{
  "hidden_act": "swiglu",
  "norm_place": "pre",
  "norm_eps": 1e-06,
  "bias": "none",
  "weight_decay": 0.084
}
MLP neurons of a small language model. Each row is named by its layer, matrix (gate and up: input weights; down: output weights) and neuron, and shows model dimensions 16-207. Each number is 128 + 24 x the weight over its row's rms, rounded and kept within 0 to 255. Numbers have three digits each. A neuron's up and down rows have the sign that makes its largest values positive.
Before each neuron's rows, "fires in" lists the words (lower case) most often at its 100 highest values on Wikipedia text that the model never trained on.

fires in: "the", "later", "northern", "was", "is", "further"
L2.gate8:171141140135134088130131155139186087155137140104134125100115143139125156116159099082128127134108164111119081114107167108132133142122161127089141149126152142104173076113110115150139167113137149117126151135148108106124143112136131118152107107117124106122104105121118112118124084167142082146153090148091115135121106102114137119127134141096166163118138121151106135147164118134085127144119107112131099146153101101139129154189135110179158173118072143122151148147135149132121117133160130122093107135105103130123159163124097140084158125133118110140156155092156142133120158116143126151
L2.up8:116157116128136116126113149149133141111113148105101120109147098109127116124088109155116102091145105125156123084121096111122136137132127162082084138179110162118111115110141124073142124130136145155105163138118153139108171122138132124170128131155153153136164095146114091083140172111110081110178086141100108132169133109123114113109145095125158114149142132108135132113136114088141154070081103094111110100154142121107103189185146141128125103124100136141152113148079129153146099116151134089144132112125095104146110141167138172111100117135147108087170071118120150091147092171130109122
L2.down8:144079132139118121136124161124122150148144118119121146119118162136098164120109079147157115139156148134136131111161075141134076095109136125119152102095152131112118117103129144129135138149075133100105034153108118133104107146162132137150183094122143151104127147090147167148149125139168125117149115108139138117075103126101186146135138149124152135150092090083130166138120141141126108154129132164123116160121136116164129118166103121097132123120139121137152120131137134143096125113164141127114078157103140133110156149096124142129152077124113123142186150114142127113106136138162169119

fires in: "between", "became", "because", "become"
L2.gate7:112128182181164146110131123160140073122135141153087170112082116134136100154099141121115087114178159116202114150120136115138110134085126130172124116127120147129083156139173114109121112147149169122169120145124120150117161134093122181145162131112159139137117121138121112126098105117105134125128131150137111079148093136125112121148137125141141159144168120174140107128109140154105106139176094143105072127129131082110148140160090133115142191141149140096132105101108103102157096085161115134116142111140134147165101094094110114116108144164108106139109151116126149129137115110148143136
L2.up7:130139102180127170172117133183136089084138171138111128135116132128127163171132124157183095122117167102127171102103151120123103102115159155122069108126154133141097109129127152098105151119125114113152112150142142150126124151164098136099088144137157142124105128138132152097127105111140101128134118118133123062093123127138076171128123110167156133179146062132126133109129121148108112129160096119149127135128131138091137095116111129154116134173114125128137112107104125098122124081132142118146163139134108119103054105124116120090082150146119104145141120137114136142149124136136154151
L2.down7:127099118180117128132118073124138128088161099155124113112108106157137130137162101105199127133118139173179159157117146155143126147103175139133127133158160132133094119124124143123132142111097153102154129191128146137132148142106138132098131105127138121131105126119117051143086135107124115132143097137105132160111085120112105094135120117107125133129115162130155126129122093170123149094052125128162109147133109104114097119151119098143077155141141111143129142149107130118107123137112140104088129125116109104171070098118107119144068155123133115153120119127104124133153153119142161143

fires in: "until", "on", "during", "in", "since", "following"
L5.gate259:121161098101131134090135124168072133102139126106104116120146156146145135114145157156102129127096177157082106109118148134096095160127118158145121106141126108121189139101094125147093106133130103095114159122100130162132131121102127125143131101131140139127125165116127155121167176107095131121136111120106127096179133107090107100111164114098135137076172131151161123097111150184097141162164133103134145136143109155105106133088105167118141123121139129103114156096088163141138074111124154108081143159110141148124137102145175114139159124166141157121161109099114109125081099125150098120
L5.up259:139107109098121118129129104136133129104145100109088117130116126135103117153128154177138083128148134164132137095132135159093133159104127144113121160129177120129160147166137105175112093153093075151162163117117090142119173153112150147158105103135132167114104135100121164094164150109116127143098157134143150157142152139107111141127174106097126094122138101143146139145132137135082098131104106128167120120089147147095150159144141157115161115138132132133132168071122147160148139112167127137175100110117186099124132156107141137158165117105129157103153128093119150135085117169122120082
L5.down259:153116110124090107102119137133169103120136147119154144134158166145142149090123155108107146154189098111096125145139107069119139098117080158137105138132109122144122106118135096173149130115096142151146132132138115129094168077138091146115150124134111123120172128129144108143108125120116143125072178131138101166168091096102115129053117127158114141135121139126099140134155135124137136131141137140104166157128125137134137160140155098107099123127117121099148113143126109145102129072112150157102108121125179145131084115101112130112128125154121084177144114134119112139124150068107147163

fires in: "of", "in", "often", "caesar", "real"
L5.gate210:106157143129096117139120102126191128128143113102131124129141144177137134114196128146142129126118110155156162126103082139114142091092127119186114098148161078089113148144131130133111129172158184098115148174141115134090121097119130105086127147085114146160123088146133127136143120175136154095105132135119129136125157115168127125130137114147129131109107120169140107174118093134134194176116140149124145102148128159124148161076133117127148141163128140097145102131093125143120100112152126141091144143139091141136127103091179104140149142115125147147155133115143133163120083119113162101
L5.up210:133170130121083164112106148124146109135146122121111142112147091130117141100174122096127132095104112092113134143105148100140155182092112119137143158118179145108142137116119112105129163105152127143150153119099142166096124129128141147155124124106088053162139124147128143113143159112146137127100123099081152154174152169152171179121134149111125147139106116118149159130140163087121150124142098128126142126162127115142107150103101144156134154112132119098141085126141117164082150118151096117119115131115189122113142126111140124140110135119122133115135165096120084099117155156103097103
L5.down210:150121126152121113138160140134122137104105082096105174161161138124125131067120165108188090109105117144093140134124127153124152193142161098131099173115117142150128146140115145153115190108106108141107100128112116116171084150155131156117153069130082123099120108140098138133093125073106111116135140098141127142145133123141145121169140123123128152108125137128121142110077149127152095098123123156140119134123134139108140129154117104123058141138118108143123099142115175148082115085126120143125150154127085138145121132135151154144118126131140142107095132100094120099157143124133143124

fires in: "she", "former", "he", "anaheim", "mitchell"
L2.gate285:135130141127144128100155175149132126100123126116125117136108124110087142105161104140112134121102119090086120141132124142125094113159107065123125144143112173131138149058136134116141162112092113111113142145099137137116095139131130084139129161139098142092109115140104155109159106086148133143138082138146161085185137147135095163114144116146125159121134150117109150132134110116110110136139129160120163160112095118096111169165118110129152124137111115107133091120106156122160112144142081138136108146108124142083119139149129177119131123169151157173124105134117060156172129153166132100
L2.up285:080109106116167120084134164126154115134130147146126120156135145104114158119129085137113147123114100148102156117156138142101130139182137100134134137129119156118130170146136109100119143150166127137158149121070184140107117137114162141133080183109110125120108138135086099107160123091148128099126123113124118109115131107138133115143109124122094095128135081122141187138140139109143135140098159124131172159153146145089136164150144112148110136161152074086115170116122132118108147091127112130184108163155150117126112111161130182142132126140103121125138093138143106080168155122129152076
L2.down285:164147125132114129156147153158088121122077141109133080104073132101112083147127173164102153150144114150118152116202132100102113127116108128129155119173112135089172073108103118116117104114136121088138151105111123141130103152114130103123191144133118120160118147096100154082078131152104139140133126137091113155112136122144113107127138104141123124142120101180116099154098094120144128101071151110105096087101112147131128117138141123113147162128117132136154137131124105122073108101166096119100139126154099142122138113152180141129098134087142140112096161140113119128150123134141132161

fires in: "in", "on"
L7.gate320:104131158129123139074099128151099183142129153106087118147136140136139153096135062111109143087156152122150124182099127140110085162133158152130141100157142099115171136120137112121144110084166141127148132126094101135143131156121144108103114114139166118118150168115108121095118167132076100114112080157125153132086101111113124166104089137145135141138129100104141126133150123118107141137134162127100153119137182128108113153114154096159124089120096119136170098079116078142158112129114171079090152138125073121141101127120127166141125156146152133125137132154129149136101085123119141114
L7.up320:156136114124078091126156134151137157131095143089098098123163178125122142148105105131129154140120104145143130120149124131164155107127125175150105133177130153110124105135124106130071111124121047132139129128094134169130111157118131108104128137099116094137099131147167157166127111079070086172092111126112125131135136138142119133121151121118137123150087162164152111133164106101076141146147134135161125140142188132116121117101103144082114150144143128148099122111089088140138075150082100124094161106097116102118156162103145132142152148163100115086094144082099132131128116135092146132
L7.down320:087097080165119165114117081146149136148136138142153152118126125145113118108078124126110090110098116116114164114080090149115097125114149174162120133131130108119140136148120123185123147119116156112113101125160109139126131098131127108136166132082184147144164092130142107099114091120113121118110077115160138124132119155130130107095100136127117134134146084144139111164151105152105102156179155139103154177109143099134155138142125126148120114159132175107137149099059125122160137139148150134099093153144089155089105134131144139160124142104107147134152137167098109120150090139155123161

fires in: "of", "in"
L7.gate370:118143164072142142136164143185113138115163112094135156151137137163204095123189129132139154145104078141111129127125124163127165183116148124166143124136105097145096105167075121135106091107083118132128155163088162119132135155132094085170161148128145085123087098107130131131126114116121094129151155139145110137134145116153168153136201136127138141130102111140153156123136132114132151160098113144133131123140147123151116155122143133129119127107134110155182118116112112182107155142152142102100067114152102090126112116112128102164117178115146124111126142127106150126123148146152132127
L7.up370:123130128131115129102126106114128131103112087122165124132143138144105131154118154121145130140103094135099131132138152123119126135119097164103132145128114116138129150131115148125150133128149081170129112145125104084105106143128138143088120164140106137156109133140097133128128097116125107176125153121093094107168100113114091123117161131125183159109147114109186128139080147138144155107144088158156102124171151087053101145143150111132146137123122124134127143151156174141149134128132145141140125122147072127107157178086141143121119151154138182113145143062135096148147085165090147149
L7.down370:114132119112138123159152115106139145132131116097136170103101155186160142105162116125155143149113154148140165149089083154115137142105122127115141120154093150141116139130137084134142139113121132144139161110085141161149159138104118165124128128133115104154135113131160127136111132098136100112131132114166142128107123140156120166181120157123122112101146083106131161124096103174074146161138139113166133131175074161117137112093156134141131151149101158122132128095118087127101077148184099111114123124139140135157120109123110133107110120127183124099108127125122097142156161090123152108

fires in: "during", "after", "despite", "following"
L6.gate369:132115109101165134085146100154142123166100118116120137091120125139164092151140170115137143159156138115164121100127134069067153120138109169117135098143155125154124161157136098111112113107142122089171135152138151107093128143107138128121107170117152122107152150079143140135088133079135160102105101141139106103160113112129099143197143162143136149141146131137129138095097145147139116156125121155141150091167114148146136126099105099130179100117120158172156149103108130137130133121101147096103108137127119140145115160123114144136106088115125142168137103088149109126104105104140105130
L6.up369:138113102177087164113146095111151116116167153132065117128147133100106139149124121097131117156109123124065147126188117109135103094131164120127155140123159169104127089106150155130148130129106171148114191124093124160131189116119111140103153117138115140112110133097121129128126164164104129079125117085155140150121096090124140120120142162130096099101132132149154082099154175138105102118103115133140145120147165132134109165165107137100166147150119113150128163090134097122106090149110104134105128122150120173132136155125122138125164163122144129124097123149157138148152136119136123100
L6.down369:171123153148152103161116134155146118100119140169158130159112121153156164135142115133139122119155137124110135121136114158131150122156125087076121122148122142130154149110080095126103098173149120110103087121100111138143149150111126138088124098101096135117156128080144125146134133093110141166130133127137128138104146128109097138124116126162121121134133092113105141142128076088114144129120143153088126145078184095122130117089150144152151112100143139094118168131096130082103075123148107100077112139117099125131142088135139162119113166130144144180106121135117123130156107148148142122

fires in: "became", "because", "december", "see", "giving"
L5.gate383:087088103142151124156165111113143140116103110154095097138174108150147132148176117121127088116117118153148131126136145110135174108130111102116129097132091141181089117116144112165133130108098158097115132151175124160127105152115115113163127091117118121121176126105129155123116151111115115111128150112118132107156112118095144099115131154173108121131163109174101140150166136106151110164154122150140151126122150105076175164089147135102122150159105159148138123128125126111167147131151123157163141153134095100165089084144108173127140145138122077137099121162156139112128146095105096119
L5.up383:099125088129124162128119102148128078107133125164116102131121095110079100154140184138155159147087160116111079086094186158099125099164094116137109132119151128149111157112101163127124118086119166142108101136145164126111102117142121136127130130136157105108113080129141120098154128118155159161121110132149106140138145158141108151113143141114147128090133153162156150101128120146132066144097108140111177167131134136117096123116131149131124117133116139102175148099145156124132170117147133130120131141121110150130156145126082086144079112123144113132173087138121118151088136125122122078
L5.down383:150114109113130150136138122111126119123138148125164120139091114167126079130120133088150150116091098150159095183157119175182123119109123159148160135143140093095164107101135088111092112132171096106144103099155111151135164115135166117133061111086101128130145152130093094161118103148173159159220131123157121147125135152114140118164107150140113117115155126148110173118118098109113186150094101170143144119142109124132104126155116130141105134128132101107172140128104100091116159086132139118102108150095107103124108131135136131098122147129123144138127135155134102146113099113125100127

fires in: "of", "in", "via", "between", "across", "gained"
L5.gate190:119146083138131112079149137133137120126105100120092118148155116186097141108187130100121123143087112148125102129151123127154143127129089161164104118116140148094086161089114123148132083166138146130135122139149095087092087080139144078097108123192148151111158120144133092139077094110111123125120125173149102132110123119124139126118162109137185110151135129139139134121120114134111148093153130142103102117124156151084148133165117135138160129104106106123121143097135125115125115118100140182153171112099135170136122100134107144167134136130114122114174173150115134151122136152105173115
L5.up190:165106166156118106123128087091113147164126142107138096139125132113158146134112150130099124082129121126142140142115165103163102156150110137134139158104166130124082134137122139097161158130161111121117115132131148136142132148166149091113152104142127099135166132152092077129118142113112085113133129156143098142092137156128130117188100132109133130115132129120125148145129135088130155102109065112161186152137119176096142124133140148118077139107157139094108154144102090140136126119129162145100119150160090097116119074124109161138117096118125110115119126163074139108085138110156123150
L5.down190:103173093109087116125198124147150118118113116106137114150192137137117110165151137128145147174085112114113128125141148161104121129144112143157081097129132122146154120113158101105130089104124084161147068130103085073133133096147137134144112159104147096131100094142120111130152121164111145132098128124102145124180098146149138136145119130138176157134132113116142134120130114144095139100129147145145096095151138118146093135163142146124145138133081120107156128094125155201132110152133136130075150097090095153141104119130153132155115118111135109137149105119149083118149138096129168113